Weights of a small GPT-style language model, trained from scratch on English Wikipedia.
Size: 15 layers, width 256, 16.1M parameters.
Architecture: LayerNorm before each block, learned positions, biases, tied embeddings.
Training: a variant of Adam for these matrices, 542M tokens, 8275 steps.
MLP neurons of a small language model. Each row is named by its layer, matrix (up: input weights) and neuron, and shows model dimensions 160-255. Each number is 500 + 50 x the weight over its row's rms, rounded and kept within 0 to 999. Numbers have three digits each.
After each neuron's rows, "fires on" lists the tokens most often at its 100 highest values on Wikipedia text that the model never trained on.

L11.up324:456517467466494561487569567465593432470533523553510526569398438484368498550534545455548442547478507416444470497527420425531463507567494439479453502515516511484500507520529473443592641474542533548528523447525453595528421573494587445554573408409445485464538599520495470512470448529554534477
fires on: "the ", "s ", "its ", "(", "; ", "their "

L12.up33:437554507476483556470629518483516560505485570508519501416399491473552528440507497514493561543500476434492490489562506390581528524556460557484543530459441460407579601481499483545564517440441565420600475461506498581441495592446464508516583454485476503461479548424519519587540465495411550538
fires on: "/ ", "″", "the ", "(", "- "

L11.up751:462487496416558519569546470447509536434524533514388513526513493532469447496416474503467464475483344453528549527566416571456593492521561489539621429586475422671480571454548403466506555491487473503420410469589541519441512554531526376433531482567491530460518531473464498480500521533517471438
fires on: ", ", "in ", "after ", "by ", "and ", "before "

L7.up945:467471476474509492453621486487460546556493514401523485442483448515570607436474504385499534520490432448559488398664508512559564490469547547401497527455479508501503477476548559443490533490463545423481526438551474522509496507471518428514506488507454441612464541467496510490533428448455530533
fires on: "″", "/ ", "born ", "ch"

L11.up553:495572496486561488433609548471463497536394509507531506547448468487524443505561457472507436543351501528517525501551556415498502545501449557418450569499522491537503509579599518524522548429444447461488598436544394573553496493498506523455491497457467479497493602465509407524493536476566492538
fires on: "| ", "|", "- ", " ", "Preceded "

L7.up809:534585481531529414565516610439534486516493525526501357402554519476501490535520456530553502579495423549434529525463560456445489505547512510363479553521479482570451603507517556580497487453483555576588485524473560522450488468503505465468468514440602494552514508476566541574510465477487472512
fires on: "\n\n", "sub", "con", "Sub", "Con", "ac"

L11.up870:390431508422569517516536502475544451461544517526538374458480530422576520464530502507491490484518550498562488438519432467400470451541558576507521484379520471615568512448401517552481609451512425430526600481478440535481510500484546447478488479458436517490519492398543492569515506550528567464
fires on: "(", "re", "of ", "Se", "a "

L10.up69:489436466467525608497546544506519492551515510556512571530504410445501616468445478479566576512454435529526562436566444529486497493473458512476558411557457542543465556557462447541543450494526528453482469483543478484507582596499577470519509500511470521362439530521550391494515519496429485484
fires on: ",", "=== ", "- ", "'", "-"

L7.up407:598537547518540511554486486440533502465524533494523411463528496506507526588517463568481528475314422522548560604456515447486542482455481471419486459602524539445493547493542517520519449477535500496575461488516527524517475594499458571504444521505485466560464568401598544466511434479518481485
fires on: "Con", "\n\n", "Released", "- ", "in"

L11.up694:496464490437512513577495486434478467569441509527480419464504455373468432532479486498444461527491393448549515466548482530494502526531574511510631487571506407563500557500482463454601544509571438542518421496489510466535474426484461475538561461503528530474450474546593518484521528522452434437
fires on: "(", "has ", "in ", "and ", "had "

L11.up389:521507568439525488445526528474585521487515541523496496562569501519545555502530470445488475407442465504447550506559534522521481488489529558539475407382499469550543520538464520506509454473450445436509442473425497467463587471453554459531486489467455510405431547571505419620546450538486479457
fires on: ".", "|", "-", "==", "- "

L4.up161:539448473408595541561525535458494488498531507456414459498501528405418573541499558473522462518499430441511565506515464411436540492505517504471522437451522565579404489492539368461505578534541460588465537460524460529540508634483468435522513451506445569531497473595501522552522431548540547524
fires on: "and ", ", ", "(", "| "

L8.up338:501447486470483581455533403430450443545492527513574452499526524423540494453521423516534484574440497402534511460579449504501472460552425499512518495447396549558524485521511531553517516392520542477484425452435415565553508566405536536468466460467509517447457543468558416558519486523541565589
fires on: "| ", "(", "of "

L11.up451:471395477420581550544470432473437369540592549546560425428502493464455598471575438550528531515537454492462529514515515483509507536499514514470525582463406485627477527645454413491544525469441430547424475415465425532555477574448546465496474488551550561508486473494507478510531479537426545561
fires on: ", ", "In ", "| ", "4", "(", "of "

L12.up665:480416596459460423577508486525478415533456508528548410565415499434536611466526506438490492490442421497493438542510520486544452550521502547577481420555517560539506503489491569490535494520527535553546525415488492418477526483521519456497574524430488466562457477510592522464530477555428505573
fires on: "the ", ": ", "The ", "Reg", "trans"

L9.up336:475434520501582521558534533446520500472484510539520422514496469437460483495468530380476462568524418431460591471513422503444438493471552487493583445552479502642513478436561483536524592536450539495432492404572528443497520439506488501586466498481395509586510529531540465610538519489447515482
fires on: ", ", "(", "in ", "of ", "in"

L9.up811:491489457434517449565474453479475503519563548567488529489502468479450611441509493526527576530453379516473503412492490468507540481580537542466558505501460473580448466526424522481519572469472453442410457434581485544594572534473429465463528462468510566507378550536495491513539519648308467519
fires on: "born ", "from ", "until ", ", ", "of ", "From "

L11.up497:460429569393548512484570537501540499527457524517512435536405438546475463459445519427606471531537433470571576469589548518471512488575527505470577593590426460609549526551549444475569562442458480610509524406584482475504503514503500423476441462471463446495546528527442372447513480491540467510
fires on: ", ", "and ", "(", "the ", "| ", "GT "

L11.up895:464480472506493522481520510475432513498520498524537453501395411495495483553482463412587438523486526421462482468559468473418523482482439536439467509555450484469493513526537438534573568466514565528514521449454432606434513458438394459579601429408447424560517555540546512515483465526460518452
fires on: "| ", "their ", "her "

L9.up152:412427495564437508527529414439500487515446577587463428562366466441526602603484478456485481611560415551532461512498514498472533484517547435517505439553459536581403432601583555537567538473516456470497525513529509525457536466534540499461521413551499502496508546488547511476522472507468513542
fires on: ", ", "the ", "(", ": ", "– "

L10.up385:430433639481416470474528531490465435563479501537554399516450501429574457475409470442498520466547416526454445474575421516505523437587547526501478545430520503572523512466555554513526512435472556496536525414468408581536475515407458567513580468494442488572552481487577451605537516578496451481
fires on: "v", "(", "of ", "r", "n", "av"